From a checkpoint of a small transformer trained on Wikipedia.
Architecture: rotary positions, no biases in attention or MLP, untied embeddings.
Training: a variant of Adam for these matrices, 139M tokens, 8472 steps.
MLP neurons of a small language model. Each row is named by its layer, matrix (gate and up: input weights) and neuron, and shows model dimensions 48-175. Each number is 200 + 20 x the weight over its row's rms, rounded and kept within 0 to 999. A neuron's up and down rows have the sign that makes its largest values positive.
After each neuron's rows, "fires after" lists the tokens most often just before its 100 highest values on Wikipedia text that the model never trained on.

L5.gate394,214,201,195,198,213,159,205,207,197,188,210,226,217,175,183,182,237,241,254,216,207,199,177,171,228,193,218,207,204,181,175,180,241,186,174,216,171,218,221,224,211,214,195,226,205,166,205,222,186,215,238,215,212,209,211,193,182,168,203,224,184,187,212,206,190,233,178,225,221,160,196,153,189,192,208,220,178,199,229,206,164,204,231,176,220,171,228,173,195,186,214,202,182,170,234,186,199,201,240,224,206,200,183,163,187,196,193,215,195,202,219,175,200,192,212,209,168,197,241,203,231,237,198,232,241,196,199,203
L5.up394,212,203,204,229,223,222,208,197,174,224,186,210,222,215,227,221,213,217,180,189,194,198,167,203,185,182,220,198,203,179,216,184,189,234,194,223,183,217,219,226,237,201,203,206,208,199,188,206,189,188,250,228,227,224,234,223,195,207,198,223,243,201,208,190,199,189,193,211,210,193,209,190,208,203,208,179,198,209,224,180,172,183,214,200,171,235,191,198,188,226,222,189,234,186,218,209,173,214,180,189,220,159,237,193,163,209,191,167,181,175,174,211,168,174,189,175,193,229,190,217,189,217,164,211,201,195,214,179
fires after: " le", ",", " Le", " re", " was"

L5.gate15,197,205,185,192,208,208,193,164,202,226,175,163,210,210,217,205,238,215,179,237,209,197,234,219,185,197,216,213,197,208,164,218,258,174,166,186,200,188,215,184,209,240,199,204,195,197,239,192,240,185,218,193,211,160,218,168,193,193,187,212,207,178,226,191,239,212,205,188,174,184,172,198,211,206,186,196,208,226,151,180,179,235,198,202,210,179,183,234,203,205,186,233,192,210,211,210,185,163,205,181,210,195,195,212,221,229,206,171,199,190,235,197,219,165,190,201,219,191,183,210,228,195,199,189,221,167,196,198
L5.up15,170,214,164,189,195,174,177,162,227,206,182,190,193,190,199,225,194,219,194,207,189,228,205,182,193,204,185,223,186,206,174,211,208,191,191,179,197,212,240,198,205,198,172,163,204,208,215,184,193,200,202,156,220,171,227,164,187,227,199,209,187,181,215,180,191,203,182,199,203,235,209,203,208,193,180,162,186,196,197,178,198,229,215,186,210,191,196,202,195,207,207,185,147,182,172,183,191,207,166,194,213,198,186,201,211,237,197,157,158,228,202,193,191,204,187,210,197,214,184,240,185,169,175,189,216,201,225,165
fires after: " V", " P", " off", " v", " p"

L5.gate272,181,176,220,214,214,211,192,178,219,212,204,218,164,218,210,213,209,203,209,208,188,253,234,166,198,190,200,186,197,244,196,210,203,211,197,172,168,215,194,212,207,199,203,208,222,193,222,235,168,187,216,209,195,225,239,209,179,204,185,220,159,199,190,190,221,210,225,216,190,190,189,194,179,224,177,191,207,211,209,220,204,194,156,212,209,186,193,192,209,218,173,214,213,180,188,190,217,189,204,183,226,165,228,207,238,222,181,179,202,206,168,209,150,182,214,200,186,205,207,198,194,163,208,204,236,208,195,176
L5.up272,195,198,210,210,232,189,188,218,224,192,199,187,198,227,194,182,208,205,215,192,157,169,211,175,244,161,224,226,175,176,177,206,234,208,180,187,177,183,176,208,193,170,134,178,206,160,209,229,201,178,194,200,203,221,206,164,204,201,184,198,176,217,205,176,173,193,205,208,218,196,198,173,190,183,227,166,175,197,191,182,203,195,218,216,203,203,184,192,203,210,177,199,186,194,228,203,178,193,201,164,184,178,194,210,173,214,173,168,214,192,212,198,194,246,176,197,193,191,190,188,193,201,190,212,200,171,185,211
fires after: " ", " n", " O", " N", " p", "s"

L5.gate409,169,194,210,193,211,197,209,211,188,231,150,204,186,207,228,196,208,233,225,185,175,187,191,194,198,183,193,197,248,259,214,183,215,183,203,223,201,168,215,215,186,170,213,174,196,203,217,197,195,175,187,198,173,164,220,188,195,203,174,243,179,178,191,215,189,197,210,180,192,181,201,216,207,217,214,214,197,205,198,226,227,209,174,181,232,201,199,248,208,194,188,216,205,214,203,186,211,174,186,172,201,222,199,183,214,205,227,205,217,195,209,220,204,185,190,223,204,242,220,175,185,222,174,193,179,208,190,180
L5.up409,168,206,238,209,198,182,250,212,197,202,218,193,192,222,192,213,209,204,223,231,212,189,240,206,182,249,206,172,203,223,188,196,202,198,161,212,206,220,220,186,199,231,205,220,219,206,167,201,237,206,203,180,224,201,204,185,159,231,186,218,183,227,209,196,200,207,236,223,225,201,198,204,203,184,228,232,236,224,219,198,201,197,213,182,209,166,189,228,203,192,192,197,170,219,219,218,220,215,194,210,174,197,148,220,205,243,186,170,224,187,203,161,186,219,252,205,215,228,189,183,211,205,215,164,195,224,182,209
fires after: " B", " b", " S", " c", "b"

L5.gate141,207,221,241,210,217,196,209,220,168,196,226,232,179,215,190,186,220,201,210,203,176,172,227,217,190,197,188,219,209,192,172,196,196,196,197,194,209,202,189,203,182,205,214,207,222,210,257,220,214,190,210,225,163,207,165,180,225,206,236,167,229,193,192,217,208,214,224,203,160,203,230,193,196,220,198,208,200,188,213,218,212,177,226,194,206,171,189,177,174,169,214,213,174,198,191,233,201,210,204,246,200,176,174,176,235,215,181,213,209,207,204,213,206,175,195,216,219,240,164,230,219,209,188,188,183,194,198,191
L5.up141,214,242,229,217,197,166,184,175,177,180,196,186,200,224,214,162,170,232,196,184,219,180,187,216,197,176,208,192,193,172,187,167,183,203,193,210,216,220,185,195,198,201,226,198,191,193,208,232,216,207,209,184,188,191,185,170,228,209,243,208,199,200,208,203,225,215,188,224,199,232,222,222,243,232,187,199,197,175,186,198,213,195,199,239,179,199,221,168,201,194,185,241,192,219,187,175,191,200,211,242,207,198,201,210,201,206,221,184,204,244,188,215,213,191,233,189,174,240,179,193,260,178,187,186,218,220,202,184
fires after: " ", " r", " F", " w", "iv", "oin"

L5.gate31,210,188,195,193,195,175,223,206,141,178,212,189,202,184,168,222,218,208,188,196,212,211,217,229,221,213,243,236,220,192,203,179,166,222,228,199,163,198,224,197,204,220,201,203,202,187,207,235,231,171,187,202,198,207,219,200,207,187,226,199,205,181,207,206,200,220,222,216,198,209,232,164,209,175,156,208,212,197,186,194,202,222,244,190,164,198,214,177,213,171,209,209,185,216,230,199,207,157,190,200,190,195,189,191,187,203,171,210,210,195,173,178,225,194,187,175,212,214,221,205,174,194,199,190,173,183,159,176
L5.up31,224,225,205,195,205,183,245,195,189,210,207,204,215,207,186,227,232,205,207,198,225,215,207,228,231,236,165,204,218,208,165,187,196,205,188,183,206,206,233,228,217,237,200,221,203,152,159,185,206,181,171,197,219,210,229,170,217,197,217,180,199,197,184,191,185,169,190,218,248,212,213,183,145,191,190,202,183,220,170,202,198,189,221,195,194,189,187,198,217,186,212,200,147,223,196,197,238,196,209,191,173,188,184,197,203,235,164,224,181,216,200,202,186,185,219,177,217,206,214,187,189,189,218,218,177,183,189,183
fires after: " R", " le", " M", " Le", " N", "le"

L5.gate52,227,211,188,220,173,198,197,205,213,229,198,186,202,193,202,218,195,221,237,205,193,216,223,203,189,225,179,188,194,185,163,169,175,216,200,227,183,181,214,241,200,233,148,155,173,188,195,205,200,200,204,202,199,160,198,168,200,227,175,201,225,158,215,219,234,196,236,192,197,178,203,193,199,198,199,210,213,207,172,191,194,200,192,225,172,206,199,200,176,200,175,203,188,176,204,214,249,150,194,184,177,215,183,213,204,218,197,231,192,197,196,170,218,183,224,196,198,197,231,210,194,184,180,168,201,183,159,185
L5.up52,221,193,213,216,239,216,212,180,195,214,196,183,190,216,190,205,206,210,190,205,218,180,182,212,180,245,197,178,192,228,196,209,182,221,216,193,184,218,219,162,156,191,172,174,183,208,202,204,212,189,196,233,182,192,214,201,187,213,199,235,158,253,226,235,239,217,191,209,182,198,242,189,204,205,191,235,177,174,200,225,177,207,165,187,171,193,212,236,175,222,225,227,241,180,211,182,188,189,203,174,192,210,170,213,233,184,226,204,220,202,206,200,208,173,225,191,203,180,212,187,211,196,217,216,193,184,192,176
fires after: " R", " p", " t", " F", " T", " r"

L5.gate226,175,214,201,205,185,190,184,195,201,198,227,205,200,203,177,189,187,213,196,219,195,196,187,221,202,194,205,206,213,258,194,193,154,220,238,166,217,196,210,219,219,199,206,204,189,215,190,225,201,193,248,233,216,183,240,168,200,220,230,244,210,201,205,216,216,182,199,173,224,204,203,216,227,205,194,205,206,210,182,181,203,207,180,175,184,213,176,228,166,234,187,185,223,183,184,207,220,196,184,190,172,193,174,181,192,218,205,233,219,217,164,193,200,194,183,178,200,191,165,214,183,193,194,190,179,191,177,185
L5.up226,219,191,217,196,204,192,195,226,219,209,219,196,208,223,175,199,199,188,187,212,195,205,223,234,225,186,192,219,208,234,196,214,175,248,184,134,217,200,195,186,208,194,200,197,158,181,230,218,188,213,176,196,224,190,234,173,171,206,215,199,237,210,200,230,210,207,223,177,220,202,199,226,234,217,208,179,176,212,187,169,169,215,184,190,217,211,196,197,203,222,196,210,260,140,217,205,184,186,198,182,170,179,193,202,245,213,211,175,222,220,186,216,166,207,187,216,208,191,194,243,210,196,235,183,182,199,197,195
fires after: " R", " ch", " L", "ur", " Ch", "at"

L5.gate59,172,183,198,236,176,188,184,221,196,164,202,225,223,183,175,229,175,215,197,202,178,232,202,200,236,205,207,208,164,205,220,220,178,225,202,189,213,176,233,214,197,246,224,210,171,200,205,192,187,180,207,163,219,192,213,199,154,199,205,232,208,176,206,238,210,202,216,207,169,203,215,235,209,202,192,203,225,185,193,180,215,179,187,181,195,238,204,183,188,209,178,214,226,232,194,184,173,203,225,183,215,201,194,203,188,201,219,171,208,173,203,176,195,192,198,204,177,228,192,184,229,170,155,184,210,187,203,205
L5.up59,200,229,212,203,189,209,222,199,225,173,218,197,176,199,209,194,187,217,193,185,184,208,204,195,195,202,181,220,182,166,202,210,196,186,201,216,183,191,190,149,207,208,182,193,219,224,199,192,165,195,206,170,209,203,173,155,229,210,185,190,220,162,170,209,182,203,181,186,209,176,218,215,218,205,220,203,173,200,207,241,172,228,168,262,186,203,215,203,167,173,187,205,184,184,190,197,182,199,203,177,182,221,172,231,191,206,208,160,191,213,211,161,221,214,208,188,189,193,200,199,211,186,226,202,193,220,206,211
fires after: "em", " l", "ul", "at", "ol", "il"

L5.gate74,203,211,214,180,205,199,258,168,218,173,124,150,183,197,229,215,217,200,167,224,176,201,257,178,193,203,207,210,224,188,204,183,225,227,199,180,166,215,184,189,180,207,209,194,172,232,237,225,228,213,221,188,211,184,168,189,187,190,187,173,220,164,197,186,212,224,185,165,198,188,175,203,193,187,218,219,235,198,243,176,158,202,186,176,198,219,173,182,211,219,250,200,195,199,188,217,178,210,189,221,204,204,214,190,213,200,201,188,176,177,211,197,207,168,206,218,209,233,206,211,195,190,179,223,230,195,191,197
L5.up74,194,171,213,169,189,188,170,225,201,164,217,191,189,196,220,202,184,227,252,209,223,209,208,200,189,195,194,192,171,209,194,199,193,200,227,209,216,186,203,165,185,196,205,191,224,193,221,229,199,197,196,198,221,181,155,193,168,190,179,177,176,173,184,240,194,218,178,208,206,212,195,209,197,217,226,182,174,225,190,219,188,202,237,206,186,184,218,165,214,135,216,211,188,192,185,185,201,177,212,190,212,223,169,200,219,200,181,180,195,189,206,190,183,242,181,196,199,202,215,220,186,198,201,207,212,212,200,171
fires after: " G", " app", " g", " V", "e", " all"

L5.gate374,207,200,168,207,209,202,187,193,193,189,235,183,174,231,196,219,198,177,219,204,178,192,254,194,177,227,203,181,234,181,150,219,147,198,220,193,208,180,234,184,202,242,182,178,175,186,226,218,194,220,193,208,214,211,220,212,192,245,205,177,184,187,206,214,211,208,201,222,198,186,204,202,224,225,212,176,222,210,213,190,207,245,175,217,197,207,199,212,199,199,214,174,233,194,210,179,171,206,201,201,188,196,192,214,187,193,251,205,182,218,183,190,150,204,202,206,233,172,217,206,195,210,202,182,175,171,198,208
L5.up374,202,197,190,192,183,215,198,211,224,198,175,223,217,188,225,218,187,193,189,231,193,192,197,213,210,190,190,194,223,189,177,227,209,244,226,180,215,189,220,209,217,167,231,208,223,228,204,195,212,229,210,202,231,218,198,192,200,173,196,212,216,188,233,160,168,179,221,209,157,230,175,239,179,175,215,235,185,216,211,152,223,181,172,213,242,218,181,227,214,194,220,192,160,204,196,185,210,211,259,185,208,213,210,233,187,174,202,204,170,219,214,179,207,194,182,201,205,166,187,178,214,160,195,200,185,176,198,202
fires after: " T", " v", " V", "s", "F", "at"

L5.gate25,195,225,203,212,190,200,194,203,197,189,161,158,179,232,210,212,168,217,219,188,195,173,191,202,199,223,229,201,227,200,178,222,160,242,236,174,198,213,218,220,205,215,177,167,187,229,214,209,190,224,167,206,160,217,204,184,228,201,209,203,174,189,211,160,165,224,194,192,157,229,196,185,212,173,180,196,200,209,210,191,203,196,234,203,219,219,183,196,222,208,217,231,171,209,203,218,260,200,180,203,203,226,205,200,174,194,190,185,182,226,217,204,204,183,244,226,210,201,212,188,161,200,189,182,190,209,154,195
L5.up25,225,211,205,203,202,201,207,207,184,207,187,207,195,205,188,216,174,187,191,192,231,226,236,208,181,179,201,188,190,228,188,207,175,214,216,220,192,226,158,169,203,259,198,200,214,236,228,210,210,221,221,181,185,173,203,202,203,182,182,228,202,178,192,237,172,191,223,244,205,214,176,196,197,209,202,228,231,207,192,191,182,212,255,187,214,219,163,188,232,202,191,195,189,228,194,228,250,221,233,188,202,188,235,232,199,220,200,192,204,225,204,197,195,179,214,215,198,189,245,221,244,201,203,181,182,202,173,197
fires after: " w", " c", " b", " app"

L5.gate104,195,182,209,237,207,199,198,191,209,191,194,208,214,198,186,207,166,216,187,212,234,197,201,206,227,210,189,172,156,180,169,225,198,207,211,207,193,154,163,182,169,170,147,204,216,199,199,201,243,204,207,207,207,224,168,213,196,180,185,185,215,192,225,195,206,199,197,230,202,235,155,208,186,177,191,222,216,189,191,148,211,210,212,220,213,221,203,215,182,224,185,143,192,208,195,201,186,168,169,216,171,181,197,188,216,204,207,208,232,173,170,207,187,209,210,176,186,204,206,238,173,214,202,186,193,168,197,204
L5.up104,156,189,210,201,234,211,183,175,250,196,189,202,200,180,170,233,174,224,223,174,209,202,196,207,157,187,192,199,212,199,205,232,151,227,221,183,212,195,188,240,207,188,175,205,208,222,218,212,193,194,176,203,210,184,208,188,207,198,209,234,160,193,186,198,159,204,199,194,188,180,196,183,194,208,207,199,232,246,176,192,209,191,205,177,204,173,191,203,202,219,197,147,192,202,198,179,225,191,171,173,214,184,220,191,194,200,218,204,218,207,193,179,225,204,169,194,196,211,190,226,199,228,192,191,206,191,201,210
fires after: "el", " B", " R", " b", "ch", "l"

L5.gate133,208,195,213,188,189,227,176,208,217,189,179,195,180,197,199,215,245,227,191,192,212,183,196,212,210,198,189,223,198,199,174,189,186,195,223,180,158,196,211,232,208,207,173,176,217,238,230,206,242,184,188,190,238,213,199,183,157,197,200,180,146,221,176,169,188,203,161,160,182,220,209,203,176,211,172,188,235,181,178,193,204,189,152,206,207,174,161,223,165,220,184,197,186,169,237,209,218,121,190,199,187,186,205,192,209,198,191,223,203,206,196,169,204,194,216,215,201,189,214,205,195,228,194,203,163,174,167,173
L5.up133,198,170,213,254,185,206,217,205,240,225,203,179,190,217,187,212,200,199,221,210,215,217,188,219,207,216,198,216,212,205,235,180,182,205,198,146,202,211,211,196,199,227,224,200,232,202,193,202,204,208,167,206,170,168,210,207,216,189,212,229,204,210,188,214,246,169,165,226,166,210,206,221,212,165,220,191,200,200,195,218,198,204,230,237,185,192,188,199,224,201,241,252,205,196,200,190,231,229,231,226,181,244,206,159,225,229,217,194,211,206,203,192,191,151,224,162,229,197,204,158,189,204,188,220,198,214,202,185
fires after: " l", " d", " L", "ict", "ober", " D"

L5.gate344,188,219,220,193,250,199,197,181,187,190,225,200,208,203,237,200,191,184,189,205,207,217,208,207,182,179,203,216,249,202,150,187,164,211,194,229,164,201,223,200,194,205,195,172,181,212,180,220,236,167,216,180,204,170,205,216,187,220,231,173,199,183,202,201,222,187,227,189,178,188,187,220,165,228,215,202,209,166,177,193,228,179,218,215,215,214,196,190,200,191,227,188,181,224,172,221,213,214,190,177,222,210,164,199,195,192,202,194,172,215,192,219,195,162,138,202,233,183,200,201,200,218,194,200,247,175,191,217
L5.up344,230,198,233,204,188,184,238,219,235,179,189,212,210,199,194,211,242,223,193,223,212,184,192,186,224,238,177,174,198,196,206,237,201,178,195,224,220,154,174,220,187,221,173,227,200,172,241,198,231,186,199,199,181,214,177,213,178,189,174,185,220,191,199,192,185,189,214,218,212,221,215,217,201,161,228,211,163,211,183,201,209,192,194,203,149,193,212,193,207,216,205,199,195,201,206,212,211,222,171,180,200,210,209,224,197,186,193,182,196,224,203,196,241,175,225,167,225,172,209,224,210,188,198,204,233,196,196,196
fires after: " V", " v", "P", "2", "5"

L5.gate116,218,189,228,172,194,177,211,217,203,204,213,195,220,157,165,205,227,219,226,198,170,201,210,218,198,193,252,224,217,207,227,164,215,227,204,209,191,184,207,184,212,193,203,231,202,196,183,196,219,194,198,190,214,196,207,206,193,211,248,206,192,199,193,219,219,240,187,211,200,186,200,171,220,193,196,171,220,197,175,172,189,251,191,161,152,180,215,210,213,197,198,196,219,195,205,184,210,196,205,177,194,170,218,168,187,213,159,209,202,179,180,176,218,195,193,172,238,235,214,197,214,218,193,189,191,246,185,185
L5.up116,206,165,191,185,221,180,220,183,212,197,171,201,211,221,164,210,193,220,206,205,163,195,172,234,199,219,204,214,199,210,151,190,194,220,194,191,207,194,173,215,196,196,223,220,181,181,182,244,211,211,171,216,200,203,218,184,213,241,234,193,217,212,185,210,212,174,205,234,221,183,210,165,213,212,161,176,220,213,208,187,219,212,212,160,197,197,242,215,220,187,142,212,218,233,202,167,203,198,207,195,196,192,195,199,143,182,195,207,198,201,195,195,192,208,199,203,228,237,216,198,224,209,184,194,162,174,182,195
fires after: " R", " re", " C", " F", " Re", " L"

L5.gate61,231,193,203,181,179,190,218,177,200,166,248,179,178,197,175,208,176,190,220,193,190,203,200,201,192,237,200,207,215,232,201,178,194,220,204,208,201,205,190,199,182,220,203,183,203,216,183,197,195,158,236,197,205,221,217,230,196,169,180,229,201,208,214,194,194,157,205,187,209,195,193,215,201,258,162,235,191,191,205,207,190,168,215,225,198,209,227,220,200,188,211,221,199,168,154,192,198,233,212,206,204,199,210,193,200,184,158,222,186,205,218,192,238,230,195,219,209,209,219,208,176,217,249,163,195,211,204,199
L5.up61,229,205,182,195,206,195,217,174,201,169,207,164,191,235,211,202,208,201,182,193,198,187,218,184,211,218,224,196,189,237,199,213,208,171,236,220,207,186,162,201,197,207,195,198,194,169,202,223,194,199,133,173,209,198,244,212,194,210,217,186,215,183,196,229,246,199,223,215,226,210,188,209,180,217,169,218,216,244,206,224,197,193,168,192,192,230,198,213,239,164,198,191,184,230,204,200,158,217,180,179,170,199,212,172,201,238,197,243,197,209,205,181,213,208,219,196,242,201,188,213,208,213,204,200,199,179,189,188
fires after: ")", " m", " M", "^", "\n"

L5.gate377,224,203,192,219,213,195,233,210,189,210,163,187,214,207,175,186,207,202,195,196,213,181,151,176,199,173,215,210,207,166,173,169,191,244,162,195,185,212,197,198,241,202,200,198,193,176,228,196,217,199,227,213,170,206,207,195,176,218,236,177,229,205,213,192,197,191,170,234,240,213,199,174,206,206,224,223,186,250,185,196,158,231,250,203,215,210,201,211,195,192,194,201,180,209,233,190,232,205,188,165,223,192,187,222,198,188,186,191,191,197,218,222,183,210,227,208,212,212,170,203,235,189,206,188,204,200,186,201
L5.up377,181,192,193,234,200,189,199,188,214,175,167,164,193,171,198,194,226,197,172,210,230,216,211,218,226,170,196,216,170,212,215,208,185,182,178,176,172,228,209,225,199,211,181,203,195,216,212,186,229,190,194,250,192,199,207,194,211,175,227,187,220,226,226,142,196,214,228,179,217,211,176,163,194,195,170,208,163,197,169,214,217,190,202,191,188,206,217,214,179,184,208,183,194,211,194,158,216,176,184,202,199,165,196,233,156,217,194,161,206,214,192,214,165,191,172,167,208,209,212,211,201,201,188,217,170,183,205,192
fires after: " le", " Le", "a", " cl", " U", "i"

L5.gate410,203,213,174,202,202,205,214,199,184,186,208,202,203,203,212,219,217,204,205,204,202,218,168,182,248,209,179,213,180,220,195,159,188,192,182,174,146,170,205,198,215,207,197,176,184,232,208,206,207,218,206,209,180,229,177,215,193,195,214,201,179,188,215,210,209,177,175,214,235,209,222,184,179,207,218,194,183,196,202,193,196,206,194,190,172,195,179,196,190,214,158,210,221,188,200,206,205,173,200,184,220,193,208,228,188,201,214,177,189,182,203,250,144,199,198,222,192,207,187,216,188,200,185,209,166,163,190,229
L5.up410,186,209,206,227,202,191,203,218,181,196,199,140,192,229,227,217,200,198,212,195,213,201,205,184,191,177,195,226,190,244,213,186,191,188,202,181,183,237,180,219,235,191,195,181,181,243,158,185,161,188,198,198,200,209,190,205,199,219,173,192,211,174,192,187,195,208,188,192,196,203,219,217,196,190,178,192,194,209,229,197,209,198,235,203,231,188,173,187,200,218,195,206,247,183,195,178,198,187,203,202,224,228,203,218,208,238,169,232,167,202,256,208,180,176,203,205,197,239,185,246,207,198,191,212,207,209,198,202
fires after: " a", " d", " A", " inter", " c", " D"

L5.gate86,205,231,181,183,226,215,199,216,206,185,186,172,217,235,213,206,199,228,239,202,214,205,187,209,200,192,180,190,237,227,194,220,217,209,251,204,194,193,206,211,176,187,206,201,185,206,243,181,183,188,207,202,194,174,183,221,197,219,211,169,224,185,195,206,232,221,188,213,158,177,171,174,222,181,193,221,196,184,199,203,181,229,212,185,211,185,200,188,197,208,216,224,220,240,175,188,206,188,201,192,215,156,208,153,237,169,206,222,197,211,198,189,234,162,187,210,224,239,204,197,200,220,204,181,184,184,190,237
L5.up86,205,202,202,182,181,196,190,194,181,163,186,202,182,200,171,224,182,206,214,160,180,192,204,216,188,194,222,187,225,211,211,152,198,271,210,233,202,215,200,219,203,201,226,180,174,237,202,215,234,214,198,223,221,178,173,198,205,189,241,199,208,174,197,194,228,189,174,167,188,172,233,154,180,230,188,165,211,202,214,189,222,235,215,204,194,210,182,198,211,233,208,190,174,198,204,183,205,200,201,177,226,210,169,198,188,160,194,234,191,240,191,193,224,207,224,246,224,225,243,202,206,180,207,184,185,214,196,194
fires after: " g", " G", " m", "G", "W", " f"

L5.gate334,188,183,208,186,208,208,193,181,225,209,226,183,196,195,186,204,185,212,240,199,214,212,234,211,169,206,182,193,212,186,210,174,179,212,200,197,168,176,225,201,206,199,218,215,206,198,190,182,223,222,252,198,208,174,172,194,206,209,172,232,186,186,171,165,187,221,204,180,190,196,217,197,211,193,211,269,213,210,181,210,201,241,189,209,185,197,200,178,195,188,168,214,198,206,197,211,217,203,208,198,175,163,185,199,195,182,191,192,214,187,181,174,161,173,249,191,222,162,228,194,200,209,179,200,209,203,185,165
L5.up334,183,191,176,210,204,192,220,214,169,198,216,201,170,178,214,208,168,177,192,170,219,216,183,171,203,174,203,185,182,182,233,186,194,194,234,221,185,210,207,175,215,204,168,191,169,168,214,228,178,195,186,237,201,219,221,204,178,179,195,213,158,206,194,181,188,188,169,184,206,213,191,222,204,226,179,169,159,186,182,217,229,204,215,219,221,191,150,204,208,218,250,208,190,246,184,184,206,196,200,218,176,219,186,224,242,192,200,206,189,184,169,158,196,217,171,186,170,194,185,180,202,181,220,222,203,232,218,215
fires after: " p", "n", "ro", " l", " T", " ev"

L5.gate358,192,215,196,235,183,209,212,179,168,203,182,210,218,198,213,179,180,207,216,189,203,201,213,188,189,202,202,193,202,166,196,218,201,193,234,215,204,177,198,206,235,209,205,208,163,218,222,176,209,202,223,222,178,173,210,190,197,179,175,163,175,181,174,191,178,159,185,203,185,180,175,199,217,238,183,180,221,206,187,192,198,184,185,198,187,200,181,213,192,186,144,179,208,218,203,174,186,191,175,212,184,204,157,176,183,239,174,178,153,220,240,178,181,211,169,212,184,212,165,207,194,195,191,195,188,205,211,201
L5.up358,156,196,207,214,202,173,213,156,178,179,249,197,206,194,193,161,204,224,182,225,236,185,203,203,185,203,197,177,215,204,186,220,233,175,240,203,195,180,192,180,191,194,187,176,213,198,219,182,215,206,202,175,210,184,239,183,179,177,201,198,195,186,173,198,172,207,200,183,189,201,210,232,198,200,183,196,212,183,210,180,216,178,207,186,228,175,224,248,172,178,186,203,165,212,218,210,209,210,199,209,212,226,217,222,220,200,177,185,184,172,222,179,207,203,203,182,193,190,207,232,211,222,192,215,203,184,185,191
fires after: " v", " O", " V", " B", " M"

L5.gate405,191,179,228,208,213,207,161,204,180,196,219,188,182,169,232,217,213,217,218,198,197,229,188,212,207,181,218,207,225,156,178,199,231,204,212,185,200,188,188,198,218,192,194,174,141,230,221,224,211,191,215,206,213,200,231,197,199,175,191,182,181,166,198,233,229,193,227,246,177,176,141,159,192,223,203,199,197,207,186,243,233,194,218,209,174,170,189,198,184,198,198,204,249,211,234,239,206,171,214,178,261,235,212,212,203,175,177,198,198,196,201,206,190,202,213,241,158,217,209,181,209,209,197,195,207,181,195,170
L5.up405,220,161,180,209,174,207,173,184,216,208,230,192,214,210,171,201,214,181,203,177,185,213,218,209,208,223,182,219,193,220,185,193,216,227,211,226,193,201,203,207,174,212,201,207,252,225,173,188,162,193,201,212,226,214,199,221,198,188,237,202,187,200,176,223,203,193,228,227,225,202,260,210,214,181,206,184,218,217,200,212,186,190,186,186,181,252,184,247,224,236,172,190,208,208,192,191,225,174,204,207,231,184,198,167,211,214,198,232,209,194,169,181,188,209,196,212,205,224,234,182,223,192,191,207,209,192,195,173
fires after: " N", "en", " S", "old", " For", "per"

L5.gate173,204,202,195,229,201,202,198,191,240,163,156,205,196,158,192,238,195,212,233,161,210,204,181,183,228,164,199,182,199,189,211,180,227,209,183,188,156,200,192,217,216,192,188,191,206,208,245,200,217,188,220,192,244,217,182,167,172,200,194,187,161,187,224,227,189,193,160,226,196,240,210,170,165,205,185,217,200,199,189,188,232,215,183,174,198,210,202,231,220,192,193,213,187,206,169,209,232,177,212,213,193,182,193,199,191,176,164,199,214,245,184,190,206,181,212,163,191,202,207,190,204,206,199,192,219,201,181,185
L5.up173,191,188,191,199,197,211,220,207,214,182,230,187,197,172,197,198,211,202,204,211,238,224,235,219,164,190,232,211,197,180,212,215,209,230,212,193,192,195,231,215,207,224,208,182,160,208,209,214,218,190,211,189,205,184,191,180,174,148,203,207,207,205,199,179,180,202,211,179,196,215,197,166,199,187,201,209,201,220,209,201,212,196,224,244,181,191,223,208,203,175,206,199,197,168,197,221,210,197,217,208,208,196,202,179,154,245,223,213,190,193,197,192,193,160,244,179,180,199,227,200,199,203,194,214,213,206,157,211
fires after: " p", " s", " n", " l", " g", " L"

L5.gate30,246,206,187,208,164,210,194,205,178,195,218,202,206,179,219,203,195,197,191,169,202,205,214,216,201,186,227,223,206,221,148,185,219,189,204,212,197,222,190,225,179,206,190,184,147,227,175,237,173,214,214,229,197,202,176,171,234,231,208,194,218,210,198,207,205,167,205,203,186,217,207,206,210,225,210,206,210,186,199,187,245,183,214,219,224,231,226,240,201,231,208,218,201,182,194,190,211,189,211,196,207,177,191,147,207,191,181,210,198,195,196,194,149,203,227,212,174,208,199,150,193,171,145,188,220,204,168,188
L5.up30,210,226,201,209,203,239,187,183,191,181,195,238,201,162,191,219,175,203,195,209,190,183,194,188,228,196,219,220,160,178,191,179,220,171,194,169,201,224,189,184,208,181,163,203,212,168,190,184,213,222,235,197,201,227,203,194,210,175,229,205,199,237,234,166,212,157,205,217,179,225,208,204,207,195,170,181,231,192,209,199,233,194,185,192,147,196,227,200,200,200,190,202,216,193,173,212,200,223,212,221,226,207,196,204,228,201,209,178,193,206,228,241,173,208,212,199,210,184,178,232,176,184,184,243,206,211,179,205
fires after: " f", " F", " n", "is", " for", " r"